{"n_layer": 18, "d_model": 256, "n_head": 2, "n_kv_head": 1, "head_dim": 128, "d_mlp": 512, "vocab_size": 3349, "activation": "swiglu", "norm": "rmsnorm", "norm_place": "pre", "norm_eps": 1e-06, "positions": "rope", "rope_base": 10000.0, "rope_fraction": 1.0, "qk_norm": true, "attn_scale": 0.126, "bias": "none", "tie_embeddings": false, "parallel_block": false, "init": "uniform", "init_std_qkv": 0.0242, "init_std_o": 0.0, "init_std_up": 0.0242, "init_std_down": 0.0, "optimizer": "muon_variant", "lr": 0.0121, "lr_mult_o": 0.894, "beta1": 0.9, "lr_head": 0.00663, "warmup_steps": 30, "schedule": "wsd", "decay_fraction": 1.0, "decay_shape": "linear", "final_lr_fraction": 0.05, "batch_tokens": [65536, 131072, 262144], "seq_len": 1024, "doc_mask": false, "train_tokens": 615700000, "steps": 4010, "dataset": "wikipedia_en"}
MLP neurons of a small language model. Each row is named by its layer, matrix (down: output weights) and neuron, and shows model dimensions 0-255. Each number is 500 + 40 x the weight over its row's rms, rounded and kept within 0 to 999. Numbers have three digits each. A neuron's up and down rows have the sign that makes its largest values positive.
After each neuron's rows, "fires before" lists the tokens most often just after its 100 highest values on Wikipedia text that the model never trained on. A number after a token or word is its count.

L14.down72:466469526538526485419475481516475494424506497434457455524530550587602542478563506462456530508484512537524511547506501485456476499494443454538467465556437486417511500488481524523520554505481405549472517524502475443484485477511564489466403479574549503541494457440499461484470530523527508538423464507443523439457474528496506548515514453544564463515431519513473570530544511486515423519470536526530479503513444446435540583486528494459477507513490465490562519490556443484497459564481460416556460505503445528499537446466495550574553500574443529521491520495437525514567577550474364544536479501515467587521507495502536486539494454508434495524544498528500515496541500472456472566463498523508474449442508440501486503512550550437538490551493429507524434454507456494525480507437468
fires before: "3" 14, "9" 13, "2" 12, "5" 12, "1" 10, "0" 9

L13.down476:481407517484421512504507483515487462451476560505495498526524452494472554415514511482466421457472479519513473494489511519476479319471558508520552547557495551514459444471502500530566498397535509427459503544506534442487444484480560507517415431521469491453509486543514561513486455495497512380525415563478498509482506507513519536479478503483538549499560504556510552427536512566496518478549499533536532499433561459494555545497490509490538537426527513406473444474486478532538469478445467618493492508496483481555508453564525494499521521480437494513482522541529542504533470521502459563518530549508500545506540548531543450485490477568479540470507466508522468585507518519524513542513542532519507484523587467553525388523495451562592470504485472480517513506453509469485472504488513
fires before: "0" 11, "6" 10, "3" 10, "2" 9, "4" 6, "5" 6

L10.down241:452494518551523535477492578515474469520545558541486466486513500465477574526509517546466512532485519480476475513515532538457501528439472543482500479435539477501528526488543527562546516605510545443470493486515504534534498522457429577436525403493405495535515534459443499455503516555502510498508498538545486488474516520532531519481506562498472572549499450561463512490457531512537557498469458441497534526496477493575457472508496511478423474565522484602483458480511500590495480465460538427524506514573527469554446469510522505512465521539574526496566435417478472489521400536570443513501505436568510491548482577470461539461478530554550556518475546547503501529542526511425490541499584477481491549518419478478466445453597570538517558558490493461456457502480424530534458469488482
fires before: " -" 26, " |\n" 15, "19" 12, "\n" 10, " |" 6, " the" 5

L9.down251:466510493565445498550500514452509506525587468477461461476558548511504519495480545522488543576493548553453569457473484490495445462514434553471485481484477461579499539455468483593507483529497499441522557527568454539496523483513502440552581469483540476526526462454509536402512474495472554496526526519514558556486491504512504458497493511542509510469465520476518541526458459516518471506480492551483529459490522488630494489571435515533544496514578508493484428577473554509532494517501587521501538431492453517438487497571517479484477533517521546495506571561517572469496498447449600476481488464533483486472490478478496469439508579562434477454400498489455494510404499518504527444483435515494504536582486554539451491517512441435525464484495524448539390425535496460507481482516574
fires before: "-" 46, " " 20, " −" 7

L14.down485:522523504496531537541381493490480513482506473492427478524500498563549464506469412455536503490535499529456524501482546441561462518455528527515525481474425546580495573513509501521514557498463529527472498538585521519444475505510560512456483574559590538543490486473502528465497471460508454526455440487515506557499545528501530448511509585463501448554527548510423525505475506565503472525426452521522529510504518488500448533486497519535542492555563486542438419486408583446492523447528524565564545471470542478474470560533477564456503469518420476492504515469423506508564486595478425464486481478488482580542458511513555482520532467482510466526460485445461458574451480478496510457457431429537474528432533505528535473530415590520533496520526427474503501482476420520508506469510509
fires before: " -" 35, "-" 15, "." 8, "%" 4, "," 4, " |" 4

L2.down354:497442530508545579509494517486485459531495559554536386500519434468507555541479602549511419508502435510492578456516481498459512513531452495555516453501509480491535570465546508451543465497550513480491415458517500488495535402474484491492508506449474507488482484458540506523558425502403465520519562515501497496519486523489467468484571442472566517498546482556464541398567524533508498460547478480445573548566496491501489457483557497524477469594509429436475482535504441570579463476482532508534533452461506476546544498469506519526557525534553487509478535461502491557480513416560575493555469503488524490486481513479455467442514588527606516529477464544510539453519457454477538542474558489481526499496490492445456430497542458521485499564462529530506504514536488461592424496522503
fires before: " |" 29, " \"" 13, "00" 5, " E" 4, "n" 4

L15.down231:457523517553490449414530490469492574520483546515446460497509544470516499526520452507534535435544509523525456572479482521447439548456484485577486531528501473481525544480557505467492475402542517536508510519528518455489538462498551519514534594496483438552478585460491502561501563518550463465517447529507536513500431460477482496499540514534465498507502505551500536514479478508551451552453521471511565491484487512431495463531510449401458523516475539441500566489504539499508499505501469553524565451516568496562497503487549499470496502479493485517510504451522455452542458505454387499529503525502514534533435509567563501554593510524524534443511562478510434481498450455562498480493499463509499441557534485476499442557557625497361494579522531556487379536494538458477519450490538
fires before: "0" 40, "1" 10, "2" 6, "gram" 5, " |" 4

L14.down105:480484585523591562505435431447447506539504437553426527488476403513510490550477483516512558575501486479585477467522501505557416469533556533395537446445511500565482456458454488486480593414521493485473544504563518452531493464457490559486552450489450516526490500462532492449483498526495516464470502446466508468420517464560509539501521464511482473501508526560463547498512536452494467491509496516487409445515535487553469479475454446497460484477490519529552519486408570468473451461467613557478454506474522485513484562503458454565495495516477444518481495530465469517500570510479497509470479450457532483584537525561470520528540467521498554436491504471449482527500429489468502504480527466531519484522519558469518489469494458486529569472504513586470403568556591518527464510505509
fires before: " " 50, "0" 5, " $" 5

L8.down266:465532531549482516552464587514458465418451537480482492559535516526556492484597483501491543447497496484537451511489546522477530406503561405517495534549545463437530467504459411503533483484451487517520536492559498463515480443443587495508542410368475496517499451442480506538537441554499499471459458482465502493479488512504427447503502522496507466478491476420514533473470483506479530553457498447546553519411517461551457498557524570468539466519531528489522497522539517512556441527479483464517532518527521544463463528518556527525508445516545516486517521462525486480458501552416614524498554506531523595447473562526512495494520501508500504564462491531465478499377507464563498493481440489528447547459521528513565511464494484531461522495529521542504411540533528524574548539554536
fires before: "-" 50, "20" 11, "led" 4

L12.down288:480447471480583598520450455485549579540493499517515488443442496474439527541508503506535533454443474535480473535537543466487499562514468565515480491519458479500536567543433590449490492408525501517508505494529499451545482568553524537533427472522535525439560500416544499455472501527505449405529486522471489481497522574518490474512518525517464546432527543513472558496519399473454514455526534463547445512509457519502488465518513454469420527453503503505458525535602467477493545523548528518511458439546507495484494511477477439495469513478504507430494523568509499483536418484473354488452517512489485506497567472528484459524451486471473550485481500495498490460518494493520470534403499484498508546513556469511496496519460458476501546469490565494479331421485525545451557520470498
fires before: "s" 56, "al" 6, "ing" 5, "isl" 4, "ed" 4

L15.down352:543470503517534509449499503597569567446549515462525509525471506518504450444468531521484540563473505487582482583611508548545453569583492480495534488558569510481463505513493517472487534456472528399446504471496475537425504530541504502497548460455543542528522497513563561496458468420515517508540497537560506510489465496502487542441485540500514480470510502467502523566458474530540512536459541482534459491510443457597403514547477512452506492509501551558551541436534511487510477503496465482523470457517590496517499452512439422526495506444514527527462513474483454509450497473595467480490437425447509509538469389484468447461483541472592581513503521531545518455514463510496543513529485551472536507542535454501538488502405496534595469502565478538573469526486451478523541534514488
fires before: " a" 20, " his" 13, " the" 13, " her" 5

L14.down106:466472389467516528424458474491492517501489532531560489515512494516490502531432492417497453537515511527483526464491534549481477427495506548467525503490492529508556468544459481483504464541534495547508524493481476525456455549488506444528482488550518466570492504514548427535557560523484500471511475578488541516545531464554480551531514470463500509552522550513520529455576537522486490458583452444513516455498506460446523464536493438524468552451502400509398530519473416530478479533522464513502561465464490463546506517440483515528487475515496471556483538469504497427473524494521588502446497414532523571482460516610466510432500483543510466504527556506542502498538385494478508470481524468529475534490429536467557557453540530463511468494556466443568691521516474522522550524503521
fires before: " |" 33, "." 17, "," 12, "ine" 7, "ent" 5

L12.down197:512476612511502529458481484507527465442515573523517565557441484534457465475505523480423510452448461417510565542487505522499460468498534525454534535431485493547540505555535507499474531478552474465416428535505429382486541520458588543538514488513549494509421540556456498467541490504475535524477538474448478477445462488481471593508503435492475492476504495510452568497508501513542448501410442510440499535518436435509500479483523541512456432460541471522553592543472434522447469475451458476526520513457491502521524503412429480447522539545578515451492597471469429513492521549474409476546496460478525465554494438528436537480510493476509446510481465492468495549471489485508502491595480486565514517499502461515529515470504509434527427528448492471535434526504495478509501463544495
fires before: " " 50, "us" 5, " in" 4

L12.down76:527492493572541508486588491483465524507503535482531521504552462567495462504437440545514457488462522584443550548625557543557573442468518479505412453507503512432516454469511512570564574564450561484520496514529469544459525455544553500492507526520503455511478518523487572528476526488497518514554491526483447544461527535536524543456509499504459516495555513588479531499543546451505464443563431450430524511547510465517460516529466518543508517571495532509527543488474478556520498505518488442528518560522473565520497467489487464546542575502536440513442558410549486515507543460498476538499559493462491474555481462540549532488490473591414518513578518426545554482506517505483525585434467454466460463501513505483487453501513518460452545511508531476511399558489483513516434435461458
fires before: "." 20, "0" 10, " |" 9, "1" 8, "6" 7, "2" 7

L14.down473:460456480433448500481546535505593467498502527545513521538504474498484459477588468591515468437514518498526493472490530495519453535462500534521511398462541465596492496531544528438464476473432417523571482503486493535480448511519493455465530534448500528471486469536447504482544479503484503468476493451515460501520463474499556522487454449524458495500475519454549462519518500544443504483538531512548518514537521427601489539485516496488386454540546490549475509489557453585496496505545480435528520425516467438486506586448453544459578542524469522439481469498577557514516505533513496509493536445548450528493512537423541482491535477480492488485526518463441464546481514531497471525548479470543500532495470514480477482527483536507449466498523523533589303490480596493523530537426507
fires before: "ion" 30, "ed" 19, "ions" 9, "ing" 5, "ive" 4, "or" 4

L2.down250:540543543474547486540509577515507524507470525464524517519574545543453500469462598544494534559572439527439488481485475584515489451561449407515518470470488497511519606473494494574542413562488514472483479521534522506511473502524437453428548518510494488566518467510551495512487531465444407519538459501448510450433514485486499512562496473422549591546468531519494466427521442488470504514574455450509544538532509516503397417502472524556448466491511528473552449498504480508489489557535488442505510470522507500496461559472517481543511555442495442469426493470490514492452532532536551493536520478543475461576510492493455521527550515487488451568472525528485565424544547430486504524479518595454513532479481526457541523477468533472468519494498531520555554434567487414490452513462489
fires before: " |" 38, " \"" 13, " E" 4

L14.down382:477449474506528527470465562436492474461539563544488484529491445532489502443430463539536535463481511521630576494459570525473423463541498442513437539510464502533519481489467503472475595497511482490524506585497535529431549446453497555555454475476523490487425506489511559492441465545509508464513505474480501472488465479494478542477533486527492565440517474488427525547531490481450515613546445522449551469424453464474516557540488497489503446509489478507516509486476456490516522530555470423543483551437507511463468514524508582508522552502504457491505489453490432448497514428487496504508385516428544493510502486587517543524543476538553518565490453508468491487555500536540482479524577418489492461541460483505559570528499499580525515504552476460406413524490501495449438468564503
fires before: " " 55, " were" 6

L8.down69:395461532463528513495517511467565506485473474516509451510527558526619435500560505495537523494551483565456474518534477474495477522548487482482442542517417479476537498552466472515528486467489568479446532486477491528469533450487458458577496513501541548514497513492460447558522484452561525489527470488502444473447545511516573454476526515458454532497483476510559432471483481496516533531499494487458481523459546456483577505607494497484555527527454567514523481409564544528429532477513455532442445525506526511550522456513530508536510518552538516487501418441510469574495523513472602463458492474462534436444498463488465551531480509515546472592524485473537508429477454379533505460526557568550487451537467567573459490490447477592548466518498505467509500552499514494607546473509508
fires before: " the" 47, " a" 5, " an" 4

L13.down390:502478578532489532499524499535467418500509494510499482493441483549442516542475474455544459473506601504511485475455469470507438527520496508541476469485529471576441427480539525567472450456479507347515549482452433445574542466422502499491531575481506504491561545491426508487483492495494511477473492430496495426425568455505480504452515462550526529517569496519493502487486461508464508537498419477524472503499485497493559471528490459533478451532521507514506521534509428425453459500480537538521426471449505495488451499579488515529513447554548494467465431476573475473530462502529520563506474565505500410480487482518493509469497398534478476503508573483503495556420528475480511487405468417514492463579553515572477502483524572543509541447514510501478381520456466550534506473506463
fires before: "-" 38, "ing" 17, "ance" 5, " " 5, "ings" 4

L10.down250:449533440540560454452493436523528521516494567488455499510533542432528517515505526483569464500571508494492488508469513541512482423504471419502437525491468502461452532502516495417535484442497595481515528522493444526500492530477481527534502524396527415580467490465385472509512531448456471543552473551507524487489481521468566523511484466551486546481516457502527506496567550541523547492485490522483557518489496467472442565468552508492531528452579492513582455541469509503484611501448454460495527516447397511527572469452521506526482571497452468502565517442394471512496524570528473554509549534474507524500477464471521433487536549474455457527491437426528550529539556512488425501528458557502593475519542546516557463499446505533528501531498494511547534527474529503437488442461455
fires before: "0" 35, "2" 11, "9" 8, "3" 7, "5" 7, "6" 7

L15.down428:496494507506503550497545441510568493476563570573524454565496498573453546528555458520519494457503527528482512428514437572532460507435499491474515541489469494454451532526422442576486579536581477553438511570518520531459521470457505618430465583485503532493472510504487497462548489468575475473515496483563523453497573493452442513521527520524474452476498477532524459601550480534509562439470566515499567543460454545448541453486514520466517426510510515460494552494528534536532445542469509545489463504572543516474531447467493540535518454466522526483487469478568484556484451531495539441514488550530467503471525534489469499437517527490448433486536454432520504498527577427468563524483540473472478452537505538489480509426527526423420532489458503463593525479509509557515534476492509
fires before: "," 32, "." 11, " |" 8, "\n" 8, ".\n\n" 5

L6.down53:457484510494544597481511525549492463527482476481466516518544549534498466574514458499515477447457491484449513571499560431521513493471490439560456484554495468513496521461482476541448560433426490437454497501509518480491510487523477536454497489456447548527523402521517561473501534557450446490482520542497514500432436514521545491458462531531504501541513509475465456486448471551486428527531512494536601510439519434552456480481436481521501471436541533506538499525482553525485482420511579505540487445486524548409492459495545557426507533475547492479537507531511549527587486470490523559449530551478499515463541493534499530513508482468463498497454559546432421496390523569615475436563514446469552532446476509514551526489447518457536502487461517454577407522488539557458520539529491
fires before: "-" 78, " " 6

L6.down497:487418501507469505469544530459514514510504462505532525565530475483480541527509443516501483485504537536461479518506507417482551532514531515532545453527485540510512531472478533470457471399458508498498491491508419502496591465479535445557442525577453606504487562462557430481482489487504521541503525524448439555515405494454446538487546534434526528549506439529560476449505490536506501510445447406419568569504481460468516491473500459539537430503505499525431537479569549462512525492470492424512523449484499577480507519462481416510527552516507538541462511514639571559539453538508499513445524447536541510539554540462505536541558482517443499450529474448437559543519454509532448516501526503563491529450532513420436526503524543504492522448460448532527448463463480480461528495502469
fires before: "ed" 24, "ing" 9, "m" 8, "med" 8, "ation" 5

L15.down27:490487488438512446453549416444568454485499516479461481545504467517429574453507458517480481504498433466495491511521478537411572526500485516638556522558497469517490542484526543555487507449489431473527561499535488528505450509472504549475520471550504489485460538514489535487553496507496518484497501467534501478537548471439533524453502497458547566461492515552519501446521515554555551435479556612521446514473495464557524477495443477485448517546481529492544545479560496525470443474458487558568481564478484469539481417548416533490489490440520470457544452443504499473412450382482498488494541423542493479509518461527475542458479463574441543484556472471501526500520503496472457521472517441524464575511488448492503470493498508547502547469521494441386551485532517418504500409515457
fires before: " |\n" 19, " |" 16, "%" 11, " (" 10, "′" 10, "\n" 5

L15.down129:426545503464507499552482533534522472501497441438450443499457481509452408553532477543483546493471527494461465478534472531460497478452553485528478462503460499473474550454471517461510536514495445457427485419577420496525464429514557455454476548529554501498503544514585494371517425608533472503445498481470582498483475421415548503483476442534542500518552546496530440438492518470581457469500468466516503471436486509501481524541514477485424577471520536494476450490487547540542507501509475530474497546486502515438516474465494520478471490477466428504488467469487515412536439551543550510540356517492442427513428472487491439511533498554544461458523491492502560540442502525485495583556527463502503510494471503470511458506468541456425518537531552482496497467476518507509487501451474
fires before: "19" 70, "20" 4

L2.down495:477514587438435500531448497514510477537497481489417443521482437492528436519534488389503486454511514531523534473530442467437550532464491459500456552434509494482549475512581508513447557453513505492507467531550517503503502598461533530467510522461481477532418507567483594481515448492522542497433538467445522535537548457422461532446499448474486548496428454527530438514458473446487513529411521462469460527512473536457483494581492545498567523506510493498533431474488528454552446426552474564480499456492434483545482500461507454459509495552466431566425494442479467480507498539485450519533475415542479486483507446503504446530456561468494541476531544491577491444404512468462508417457426551494471536555530501485515526527518532545528499477507508499537434544481536535548529538464494
fires before: "=" 42, "===" 13, "==" 8, "P" 5, "S" 4

L12.down59:527483574476519530513536443481466442466480533494558508500454517478586511541481532457481518438409523529556519484475505551473484523515463519520403451502491547459478537533564489472507531496579527501536478432464501441503518498455480431465448535504562525538445504441490488474508423462508510489546457514505442557512503489509520529495524430498487479545531451512563428487450507483516549561516506477518441427486526538491479501517554442494414499510457478527436502510478399502554566535567496515444468454519460510469552525462524503470525509508551512524512540500629508425578529559516548471492447464487471581511532408487487491423568467504435539556411538435519501513517470497481460521469572488525501444527523511542471493478456584583450498513498511499562486492449488558455436510484467
fires before: " " 42, "or" 6, "ress" 5, "ing" 5

L14.down489:428515595524528462500554488505505531519552439493475502542496451496454550488505475505551464513454440460535487550497464498523511546460514496506504549488524442488537506433522482504497561441419492576511485518575459553455499495547444545499555437564492445450463398533520491478523518470430470476483428504462501468511511519483522525476476529473508490475505476537551537473535545508502484485477571452500507445405554482435575565551477498467575515486525529480532485555483505526612478468455572462562541468532591522432581516511506459457527469514451469564501514485528452552537473532430474512527468542491497524498557567484509489510538559514493476461460554514441496489437511525546501520550461509493494480536522515503501538509404518557495494447533497495478334515498472492441566501515445
fires before: "-" 32, "===" 12, "|" 11, " |\n" 4

L10.down8:560543481553550519528486528566526468469514524431478512460525492494471547542460528511575525530566457464518463483448451540507477536478501438416382499464554550517509503462472473544558543518517495457490483452463472494444502464535613498541473529513415489468509474499532474494481416478459528455533420515491500432539546503469437449480466559410513440460567463529502492486590467508514538480510473589546556485585533494475557544563476406550611446501492512571455488538489478445508501548420504537513494473500509510468491430432481502431451507465440540427553461509562474483495470450517521502461510514455509539492468440463463495455499536541492480463470558499522484512439504464438515483535507479488439488473549512498465478475505488501460497489485510524541501496476474548583484572496521
fires before: " |" 60, "." 8

L13.down153:456453538493531488492519483485489466468500508549518496558478525477537505512496506462613461508509561620531550518524528546483479483611459464515500460493478473528489494527523447485474520425479523502515472555511446432474464496482481473489561474503504518532446490452456427483476532508535531534531452538505477548521511544459514491524514425514501504509441484535531489589539545540618473493521607432553500486466532488509439521487490492507520535425436548477518524518515541474522491527553498518485535530497412475477460428500590443473539467434555528411567473460452502563488558494592503475517517545522500519549538458474531499469512448577535524449537451489520538445512514577562515539493471535476539479526583502483439488514485434499574487551462617491516466442552540490467507520528467
fires before: "0" 30, "3" 11, "6" 8, "1" 8, "9" 7

L9.down65:493470528528583498535469437510472444523478476438535511548618488523597503523495439423472531474485564589518468453533480511474468439519434523485483493537557554498476498526480440458502460500545455528443586503434457490512540455484424508412498510494465532497513474455488537511466563492501505479493469562557539445507462476495513503555575462516504510441423554403483533500421540480557524523561484466482516523458470473513414499490499502545538487592423486475527440547522504553513461568546519507459478543508454512565545559538598555545560478505516453538516591542524486461503462525479521476464469530493488472435480489495542508492480401509474469442518470501498487465532434461450545494516497496553514556550501530540508542523481540486498543441474475516515520509487453491521568471442500
fires before: "," 16, " (" 13, "er" 10, "s" 10, "\n" 8, " and" 4

L12.down378:465488530501480558521511446457531549510531478520614497531515466507488531429465468486444531530514545463506475425475512471558492510430536490495534507588430468431484505510532436483522515505521552543537497459552452521449509508550508500591574521488486520515501472447512479500528494511579484541443433521434438465455487475466513567565423563521531488436423552508517528458468491463460536543507461473457513536508514537482486453543474501492552437473507444464491518605498525488554539443406517470446469496497572555547559504444516549499445453475487455550506541537531513508464514541537450461449466549598530521520489558482542525529524506522551448510532602525469517559458531563531525497546489504539517433552526481507493455445484559543465473492583504523419521518457530519512520522501553
fires before: " " 33, "ergy" 11, " the" 5, "roll" 4, "em" 4, "vironment" 4

L10.down128:532507505555486448471580518476532514535478508529530560575543476402534505522573406454444507496497559512446473496472470467601486506521498510457514496487506501570503499468505504484444562461497459456507485541505490532492431507557474459509513500513498465558451470488454458524509488504498479484487432452490403460489467486545531538528502494558462449519392501476550568497546415517531537494505462513506541505508526535524473450583507480492576465471550487515558488496489438499532454537540517532500540479478503466532476497620391528482528491459451503509493567500436444446463562438496460506438482547437466454481511485510552615455477518462622485572500503463521534489504510555548490556486520503499534501523502496502504546500480560536453572508459526546471492539480503457433452415531466
fires before: " " 33, " (" 28, " the" 11

L13.down454:478476474462543517484492488457489542580485491529541558511493472552469502504482545456519484464531499575541470517494520453510510555502518474530515490519488494532487498566448461557634499503470505497465511511543562518525527413405530512521533443500552461449480506583469502550501535496506540424495490513506487523537519505603539522417526540543521452445502562577555534449435625534566482504473515472471466553591514461508581481535558472463513490471498518459515502442539497522520497505546519480514522479464499483502465494480464463531465462500468511557532535493572566445519436443547409478472495494455452532526482467484524479479523489505547475490520465508584514534423553566520510593497456474535472499467488515451508460515504503460526505499470449404406423492555512506433532557489423
fires before: " He" 22, " In" 14, " She" 6, "==" 6, " His" 5, " During" 4

L15.down117:494577472512510547519577486494531515490481531558507462487482522550494463508498513509505454476441469433484441535466461506476501476488477483510532541534470506446462516511592528498488578457520501509498499566493493462518482489595541460466480405563506592591484502557513524501435506525518526495472467573551516538468531546538559486482475522502566501551474508505521528491486548522484432579538547447496501502567516503549438526507509378531504501486521486513579512467468534445492447531514553537464534471495472488502468498507489536449527505506428502465521460509534460495468439559552362502511544458553516491506527549499502465456524515481487439430524463456521492462515572469427475495579552498493499541477473450576554500537580533467516552572517442559590468479530408488532491404478514
fires before: "2" 20, "9" 13, "3" 11, "0" 10, "6" 9, "4" 9

L10.down10:478474444568515556465518571493513592536497482475558507540505469459522479547547480507526503584534471546440498507523479483533494484396474521517445567553547520540552507414484500499505594410448535487536456525462459508529651454495546546507473467490496492497511485506535532537485446545449521541496444442505487460498520465474435468546493509553528541487452505472550528523524556489563474531511472555508505527524417510485550597539431427488534498521450511515546533512488485508444506503454491488509518497537498575504433536525552535447436545490474541517465497525483567522445475515534414481492451468447505468489565532487444563493447490512516544552517551467463458538538519482500521553481492467526500500448450518467517522422473451470464484492475576506499395467452509575549483541495447
fires before: " |" 35, "." 15, "–" 6, "," 5, " |\n" 5

L2.down298:546421553441450525499512507513540476476453500516474422449465487474562465486507475513502545499493510470468495547548528518565490563492472497481502538442534510552519448494538504499486493414464462564519455508475479510504585529485569470439523447536456476489465460519375529435540411541481539468531491439487540562465500516453433515455523439480488571519473484575555541516463517464545500586501473434517410496504486457426506502483516516481509471426460538498480518484534545517569451526527437527488583512538411566486536460593529480465457515501458467520523519427530447495458458507504504467528546535523516552512511499535531506516442460483542505521566557464531509471490494531510502512525488500542389539550547562509504526489410573516484510553564505500475417526457467459497552540535470
fires before: "|" 22, "===" 21, "-" 10, "==" 8

L10.down384:503483505509549549502482499471488437462540410505502502452466504563538458568524532497484478533551468445518442452566590588475528503490491597539466528467549473513501545430486515490489480551520524429473530587564545548485496483515475484536477543455464555484489461538495539517518513500412522423444479508476450500542523563499554554471507543385525534464442488489525548530436510508527496496507435497525585508566465484539520497471501504517465515571523506493498559555450523455429510522516508544517588474561442496436505528509495431431463516461496498539609493441527545508490466496448485532516480480479476498456469469413530539429428548521444466600472515516440476501493502472542502516504537455536472547533493548497584470492485504477532507506488518375516471488486497533512475455531514
fires before: "-" 84, "/" 5, "+" 4

L10.down464:510429457460505533515490430552504526486513491496476505460559478486548517438457532511535541507459477560446486470528539455565402550460531466489578460427461444606526406537489478498487464542471502485527438492569502520489486470534441440504556532443519575445505451483500487460487494498504550530530536512520468518454457490484480483481550539477498470472584461455531523504581504508466468490532414453464514531491505485523563459468510472530476480516444466494544466553445555506479506483438467561475499494429504562547496512488476574577445499546459498530532545469498519473546562537502571562493489436526488496484462473451383431506441444481499543388403533449548519464486491493463550530510495543503484461509545498466452509553554535514508508505572529557510460528543526537555517501458530
fires before: " |" 42, "–" 31, "," 6

L12.down235:473491541538540471532461527499521458501553534558565482548514508536551486460420461533533476442438489487450474475536610577469480473496531461516445546531477552489561458527500534503401509511514493460478425464492538494501532545405519486536487608541533417488504521419471481526481515488520499516441476497466510481518512489503500503544559517500488519553460457560510434450431538542410539490547436494457544549499479517473492450490437549503419479438445423547543540474518491491581450469476535436514504466503484547483524522436522520484474496464507465445558523430512476543511491503454498531479496471468427570472547530529527467546434491531514522461524482548528456531483470495509498514551537416541505423499579564509472507534460550504469439489485535454451527517531533463421591534528522
fires before: " " 93

L14.down38:532474497516522542466483538520462489499539528439465538525575536513494523503470483450528540565515485543566475447534526442525413551474524476529496508476490507496524519527480405473511532516461515493461506508496565496440466424483465494511475469453509470442515499486513512505554518594522521471470581432534508548467585499554490481492509449569493463488478482442482474460474504450516426423488504456557555480429510497498514485484480461542393482467492516449408485498558524513540505620510476526465441479494521529447568481539506541474534543517528431467456481544521489430556528495509528510409529424482489571470508497540497482479541417535523460500486492494583555509524491500533537494406524455556440478518454550446516536490481501464467459520509502476515334494449491534442533476463547
fires before: "." 24, ".\n\n" 14, "," 13, " and" 9, "\n\n" 6, "–" 5

L14.down324:521522513565483450542544535544465431518484470466476544505462560531537545514478508485492532509504477532445564484478526537505531524535525479491487489463515510566484515551471555509515438482503483554513582481507447515517477428452588482504520488482525542480523517439513493458525515512484504503520505411434513468447511518383529502514452516474489515499514474570559455568440519480526523405533546534437477483477475588468556493534608448518425470602463490482450447466492462476499560520552426461459496507575538523525515511458574510505523507555464454495493528571491511530526562511429438457518416505540540546466523474459520430484479516486538476503552536524564462554473443533440549543487543489441561574508541479506480504455546455498490551445564498510487428474503478585499526555504443
fires before: " " 35, "ed" 11, "ing" 10, "it" 4

L6.down313:537510496472539542544487487539485488477560558536544419509496509422517490536516408515535479473543492519597427536461538521472500561516527477460465485488525432428510551509479498461515464554408464524537469480435497500501491517497491488488502536466441475481476385515507550451594465436492514496462520501519508444531489465469497589441541502545450594527424515499554513514477519490574505502485544568521456501454512471562526460520559499447518477461461497486566551459503551504537530472535443463507475429494508523497454426492479468510537492453405566469503508491571501498615475487498481504483467377512442529515457537451434522531541523448562490557465478449508461534474516535474549479491524495491484493516497555489489440548512471527561574507455454421508505442506513493480524544538443
fires before: " a" 27, " the" 13, " an" 10

L5.down120:484473434461498476504562555452519539499523462488495504481463544508508500493526471475492451515531408438548471567482497468449523482588552491561491463531584557458466449490461522547443514508537512576466547534531561468492513469421525551457520502522485521478462516521434502461558574491504514455504519541474540464493585498484441536480479483494489480471542516561533483508464458456558484499500501478554438475512507476501509498539538464483483568418466522519478492469458503550515481533493492507569493492529491567551555481494391548552488478519482487520531524528440627454549441463418452499466542455504481518485538482485437535461437527530484538423472552454512497516409509538511475527513526476564472454439460491509561450508494566444507472504483490481467349517521519598458546525540463
fires before: "==" 17, " He" 16, " The" 12, " In" 6, " She" 6, " It" 5

L10.down414:550418462500559465551532521534476513477499514406452499485532449570455552488472499487525493463487509506533545550557530481539496556444472517496496519443532537533525491519473436531545482542507459470540432524510510512519517491478495477420534544520446516456511492500479515532523492503452516466634504464472497477511519548577445519470495523474520505472518557491515570454431473454484494442501489519537493510481576491501464502495562547446509429522487462497520522495609500554529576477513504470468522443449426509481516430522492529494496469568442522494534544447555530499560530531457400478503506502502465567518397513483468501567560539530568527498515513475518494571457531500499470487463516519523490484488498479510460470545493453462586516548421500565514348510484403593453519482552461
fires before: " |" 36, ";" 18, "," 15

L15.down125:531568525543466557493524477503574462531503463482494536467459537582485467569489512467503463514496519493503462457487563466519514525538540518506496477464542493497492435490481498544444594500521448541515531553458445488473558442520513488536503475510466501428564488533531484426448497479491552488514516514528543483519514533573478560493519509472520512458466417552449456554509444475443493530406481545454450533487551461481457517536505513408554527523509489533481515525521471469523478439465499553513523496490590479488565506428482536521591480549520472508545548472546469565523495532476497534456483535519486500471507538611501449505422514488554499512516487476397545499421454459507575525491557520506467479509541540536475564500473480534540479555515531544424339514467541518480421445553449
fires before: " " 34, "|" 13, "-" 9

L6.down150:465483523487519570579482523550509490507537571518515473417490520533510521479510475478510488532542517450542503546561563555562478467429561472500403536516480530491493443531470558450537499458513581524459563547504492510489500459495494461486514518495488457557512418522447524474547455562536478541473518501517456555485502493428496485547509579532500531479496441529583503487509542477525502507539514530463432577441472497420484538615465529473495540468497501569421510472586473555561493517420493568469494506546432503474499479557483480518516482495406477437508519461497514524493479545514520450507501470453486545457453492531470484453566467442560495487502528579440542479423493423488453456531482466471448531501526487537514500412480539464494483493432586498504554438472548520546500517515419
fires before: "-" 42, "=" 5, "19" 4, "," 4